{"n_layer": 14, "d_model": 384, "n_head": 12, "n_kv_head": 12, "head_dim": 32, "d_mlp": 896, "vocab_size": 2929, "activation": "geglu", "norm": "rmsnorm", "norm_place": "peri", "norm_eps": 1e-05, "positions": "rope", "rope_base": 100000.0, "rope_fraction": 1.0, "qk_norm": false, "attn_scale": 0.177, "bias": "none", "tie_embeddings": true, "parallel_block": false, "extras": ["capped logits"], "init": "uniform", "init_std_qkv": 0.0332, "init_std_o": 0.00627, "init_std_up": 0.0332, "init_std_down": 0.00411, "optimizer": "muon_variant", "lr": 0.00847, "beta1": 0.93, "weight_decay": 0.055, "lr_head": 0.0144, "grad_clip": 1.0, "warmup_steps": 200, "schedule": "wsd", "decay_fraction": 0.619, "decay_shape": "linear", "final_lr_fraction": 0.0, "batch_tokens": 65536, "seq_len": 256, "doc_mask": false, "train_tokens": 358900000, "steps": 5477, "dataset": "wikipedia_en"}
MLP neurons of a small language model. Each row is named by its layer, matrix (gate and up: input weights; down: output weights) and neuron, and shows model dimensions 256-383. Each number is 200 + 30 x the weight over its row's rms, rounded and kept within 0 to 999. A neuron's up and down rows have the sign that makes its largest values positive.
After each neuron's rows is what it responds to, as a language model described it from the Wikipedia text at the highest values.

L10.gate191,127,217,205,205,219,186,226,200,158,219,95,288,202,208,179,186,237,191,161,192,167,171,165,288,177,234,191,194,206,192,196,187,221,152,157,168,209,150,176,250,215,194,203,172,222,211,227,238,176,223,196,196,169,207,265,239,177,220,211,214,214,174,200,211,195,245,258,229,207,250,158,179,160,156,227,198,208,215,219,163,165,210,252,191,236,183,190,227,206,157,199,230,193,227,240,239,217,230,226,205,225,222,248,245,197,203,220,164,203,212,232,178,209,208,162,229,176,205,187,130,122,211,215,185,239,232,233,251
L10.up191,157,218,183,243,195,171,170,205,187,166,198,201,209,253,238,201,173,159,143,223,201,214,224,174,196,158,196,183,203,171,251,186,282,207,152,214,172,212,234,182,203,206,248,211,198,236,185,194,135,235,180,240,272,188,169,250,216,222,227,183,200,198,259,227,214,185,182,164,176,233,214,225,249,205,191,261,191,133,166,206,186,198,243,199,210,241,197,231,184,177,152,176,220,250,202,202,222,263,166,177,198,164,257,179,248,213,235,225,188,180,225,177,229,142,197,193,155,206,209,239,202,224,229,142,163,171,227,156
L10.down191,252,201,215,213,193,189,218,182,177,171,180,220,172,194,233,233,224,198,175,234,229,224,158,160,196,158,194,210,193,209,193,175,172,204,211,176,215,217,167,188,192,239,195,185,193,210,217,257,208,211,210,201,171,232,201,237,201,190,151,241,197,209,228,179,213,221,228,180,186,174,170,189,185,214,207,196,143,212,207,181,266,179,243,213,203,198,184,186,201,249,263,192,213,162,162,188,183,152,232,224,177,235,233,247,226,239,190,196,196,211,179,178,180,193,210,162,197,203,205,210,208,205,211,222,162,242,226,236
Description: Decimal-point-plus-digit tokens inside numbers in stat tables and coordinates (1.76, 12.65, 7.295); also middle word pieces like sq, ice, ann.

L4.gate499,163,191,215,191,244,225,201,225,234,210,193,173,192,212,220,238,249,190,197,206,175,223,192,191,235,174,181,180,235,157,170,198,247,204,249,179,99,158,152,274,164,237,233,225,199,107,213,190,241,178,234,215,235,205,200,179,167,180,185,220,182,173,206,206,191,185,156,183,216,195,193,195,220,180,194,171,265,203,234,241,151,182,153,200,168,226,220,157,190,151,189,195,240,153,140,209,215,201,190,221,242,185,186,241,144,199,220,187,176,201,206,245,227,171,230,199,192,239,183,178,135,166,192,217,208,251,143,223
L4.up499,168,216,217,179,227,192,160,203,246,191,194,231,200,187,130,194,209,205,141,181,177,215,199,218,163,228,206,161,205,237,151,229,285,141,232,184,187,196,159,232,144,240,211,237,238,121,212,164,215,152,216,182,228,171,204,153,157,181,198,248,167,215,196,207,223,230,182,210,206,216,223,189,210,219,168,201,199,212,215,229,140,203,188,227,169,199,220,138,204,154,203,152,227,193,184,203,250,127,175,221,197,184,208,219,193,208,214,237,150,166,197,275,171,167,190,212,232,229,198,208,188,192,194,190,206,156,205,185
L4.down499,167,168,241,221,192,214,173,174,245,132,218,250,222,240,194,222,211,216,207,187,196,217,226,196,136,197,207,186,194,225,163,195,265,221,191,201,240,159,229,173,245,191,191,184,198,121,251,243,157,187,182,203,208,172,199,172,160,223,241,180,177,197,170,209,254,154,195,217,211,187,264,168,186,210,183,165,152,186,188,166,198,240,217,171,231,194,152,192,225,174,197,174,215,226,211,193,220,175,168,149,200,193,265,166,162,210,246,199,170,237,167,263,154,184,249,194,170,206,150,249,150,181,216,160,213,222,234,212
Description: Trailing digits of decimal numbers in tables and statistics (47.6, 91.48%, 3:52.58), and quantifier words such as some, many, several, any.

L7.gate117,217,178,193,189,215,279,254,161,207,228,195,199,216,187,195,236,156,137,212,227,248,197,177,198,189,213,209,201,205,182,276,170,213,156,206,172,223,164,168,174,157,161,223,173,186,227,175,215,182,187,182,210,191,199,210,149,225,226,241,193,153,127,227,230,186,199,202,170,201,175,193,182,222,178,212,199,202,123,249,221,280,177,151,184,157,195,209,258,193,204,199,183,207,234,240,254,230,239,186,208,224,201,197,162,204,237,214,200,281,184,200,175,213,187,200,226,173,153,187,214,220,235,199,253,203,199,172,170
L7.up117,209,238,225,186,195,230,262,235,202,233,190,212,214,218,257,214,239,279,225,213,189,134,182,199,232,227,223,247,172,216,215,187,186,201,197,193,232,195,164,265,187,226,245,186,198,226,211,180,228,231,271,187,208,192,229,218,217,181,175,222,216,213,153,197,157,241,228,215,162,208,145,205,223,215,125,180,239,239,176,173,241,194,224,245,203,236,207,138,184,202,192,192,174,190,203,175,178,217,252,226,225,247,146,196,233,209,205,202,230,214,198,168,202,206,241,165,191,225,240,149,184,233,165,145,174,220,155,231
L7.down117,250,203,192,155,196,148,192,226,194,189,148,163,205,206,160,240,211,197,192,209,151,190,190,167,221,228,167,230,198,187,226,189,188,194,165,195,188,267,219,219,216,243,189,187,191,256,177,209,230,188,174,166,235,209,221,144,207,177,188,231,202,203,187,183,195,176,143,183,190,192,238,216,235,233,245,142,151,261,178,203,226,171,204,206,202,234,229,202,170,179,181,183,207,145,228,196,185,210,187,197,171,191,182,214,185,131,200,222,204,272,229,160,234,183,158,268,274,197,208,192,196,191,151,219,230,210,186,207
Description: Early pieces of words split into several tokens, strongest on "ill" after capital V (Village, Villain, Villafranca), also " d" (double, dubbed, dam) and " p" (paintings, pod).

L4.gate583,249,201,203,170,204,218,217,214,210,162,222,199,201,168,224,176,183,165,189,224,237,193,218,225,180,150,228,213,213,196,249,249,173,152,249,188,222,225,197,207,204,170,150,250,184,188,174,179,172,205,198,154,212,187,210,180,182,249,200,203,187,177,170,164,246,143,159,260,252,207,195,180,150,156,171,216,159,200,201,175,192,150,152,186,232,248,171,202,217,241,190,172,192,173,199,238,188,248,266,217,223,282,139,227,186,141,210,227,236,155,173,218,195,231,212,219,144,196,256,174,231,203,223,200,118,172,228,260
L4.up583,214,237,216,181,156,251,138,238,172,276,193,190,204,221,212,215,156,258,197,182,194,231,246,200,255,171,176,234,228,251,231,196,191,140,204,194,153,189,218,183,186,175,200,180,187,211,221,201,197,256,163,204,191,246,223,198,219,238,159,200,200,165,225,231,191,179,230,264,192,198,176,265,158,205,197,199,124,183,163,165,233,160,196,288,188,146,208,247,237,225,202,194,205,211,218,210,198,183,208,169,227,239,215,142,171,186,216,172,241,175,103,215,214,184,220,243,193,202,218,204,164,239,207,232,184,205,200,231
L4.down583,241,164,136,202,241,212,225,190,193,200,173,204,226,230,256,246,192,208,234,193,188,206,227,195,240,187,193,199,172,270,235,145,229,211,204,230,249,149,146,226,254,225,185,202,177,250,218,182,157,197,208,192,185,174,169,184,221,191,185,161,159,188,250,120,206,202,220,149,159,173,200,199,206,223,167,196,242,219,213,202,219,239,226,155,153,157,204,208,231,193,193,238,190,153,185,208,246,210,195,191,163,183,206,218,239,165,233,171,299,175,261,234,184,201,178,253,183,163,246,225,202,199,197,161,215,194,197,208
Description: Word-piece fragments that begin or continue a split word whose ending is still to come, like e-val-uate, r-um-ored, Res-ult-s, or d-ance.

L10.gate555,203,213,219,150,190,205,194,275,141,234,161,180,200,209,193,187,196,225,222,203,174,224,194,209,214,235,218,200,183,190,192,209,152,237,122,170,183,187,172,220,193,243,233,212,199,166,208,204,217,178,229,167,169,214,164,163,225,246,227,164,127,193,243,175,218,225,271,180,141,162,215,151,181,192,255,242,230,220,203,187,164,182,199,207,157,176,221,201,202,217,211,204,206,186,155,255,220,223,162,212,142,203,238,212,173,191,178,112,231,239,224,194,163,239,241,211,190,173,226,227,193,213,208,164,154,198,173,211
L10.up555,210,156,211,173,171,242,206,187,194,234,223,167,193,187,221,213,207,220,196,191,238,173,230,213,205,134,219,215,199,167,239,175,207,141,192,255,236,229,171,217,227,149,201,180,172,194,251,220,191,218,253,238,225,221,233,198,154,239,194,248,155,272,149,190,200,131,183,174,163,193,173,226,218,214,256,190,235,202,164,248,147,228,206,192,210,209,301,212,205,210,210,199,211,190,206,175,231,192,193,218,207,226,189,197,213,183,198,199,223,223,243,179,215,197,186,206,221,160,238,206,189,246,195,194,242,229,199,244
L10.down555,211,206,176,192,225,220,202,135,216,244,179,185,241,201,234,194,242,227,228,197,174,162,238,162,198,167,227,180,208,225,197,220,172,225,128,188,215,178,197,177,178,211,140,201,212,213,207,206,175,153,237,224,242,129,215,230,202,161,225,196,191,180,161,241,239,187,181,158,172,226,167,148,163,200,186,236,195,238,192,235,180,172,268,183,188,181,234,209,148,264,225,181,178,154,221,195,183,150,231,198,173,209,203,213,219,225,172,214,175,252,250,232,234,295,189,232,168,195,197,245,189,256,216,184,189,275,211,233
Description: Short middle pieces of longer words split into several tokens, most often the ag in Manag-ement/manager, also inj-ur-ed, de-g-ree, pol-ic-ies.

L7.gate746,201,222,211,218,177,230,177,241,249,186,176,203,202,224,160,216,165,205,199,175,116,207,161,197,198,250,160,177,194,156,201,159,181,256,213,270,252,210,217,212,218,244,219,247,222,188,180,189,214,210,190,174,227,199,199,191,182,227,207,221,162,219,204,179,192,138,202,208,214,159,198,184,205,236,224,175,223,267,212,192,190,196,177,184,199,197,202,184,201,159,192,151,243,202,161,145,231,169,161,212,183,218,266,151,209,197,243,158,236,182,196,164,230,218,227,230,236,198,191,154,183,210,226,180,214,266,239,221
L7.up746,189,248,232,197,240,182,199,207,196,125,174,185,180,183,210,168,221,216,267,173,197,180,222,218,232,203,178,224,159,227,206,187,240,222,227,179,163,159,201,168,167,191,193,229,197,196,164,247,235,188,207,179,219,198,196,133,172,212,268,163,230,194,219,180,219,149,149,214,210,127,237,164,211,236,198,189,196,183,264,187,212,233,227,160,220,180,178,162,231,196,223,171,161,183,237,188,217,267,200,227,215,149,196,236,169,205,153,250,209,157,237,245,127,152,198,208,199,191,238,181,237,260,228,184,183,219,209,240
L7.down746,182,179,258,235,235,148,220,193,211,193,160,195,192,219,197,204,223,218,156,230,231,230,223,214,182,171,150,181,236,213,200,159,184,181,134,168,201,227,181,237,271,176,148,203,197,206,188,182,236,196,174,219,189,191,164,219,204,168,154,190,217,194,163,225,188,171,217,247,191,236,231,202,199,220,232,226,192,219,287,186,207,182,207,216,211,201,202,221,179,116,163,234,180,230,180,202,174,232,180,227,213,220,235,264,197,192,191,193,212,233,190,219,191,216,188,260,187,227,168,196,210,197,227,277,251,202,193,193
Description: Fires on fragments inside codes, such as decimal parts (0.84.0, 5.3), final acronym letters (BMG, PSG) and suffixes (-ion); also " a".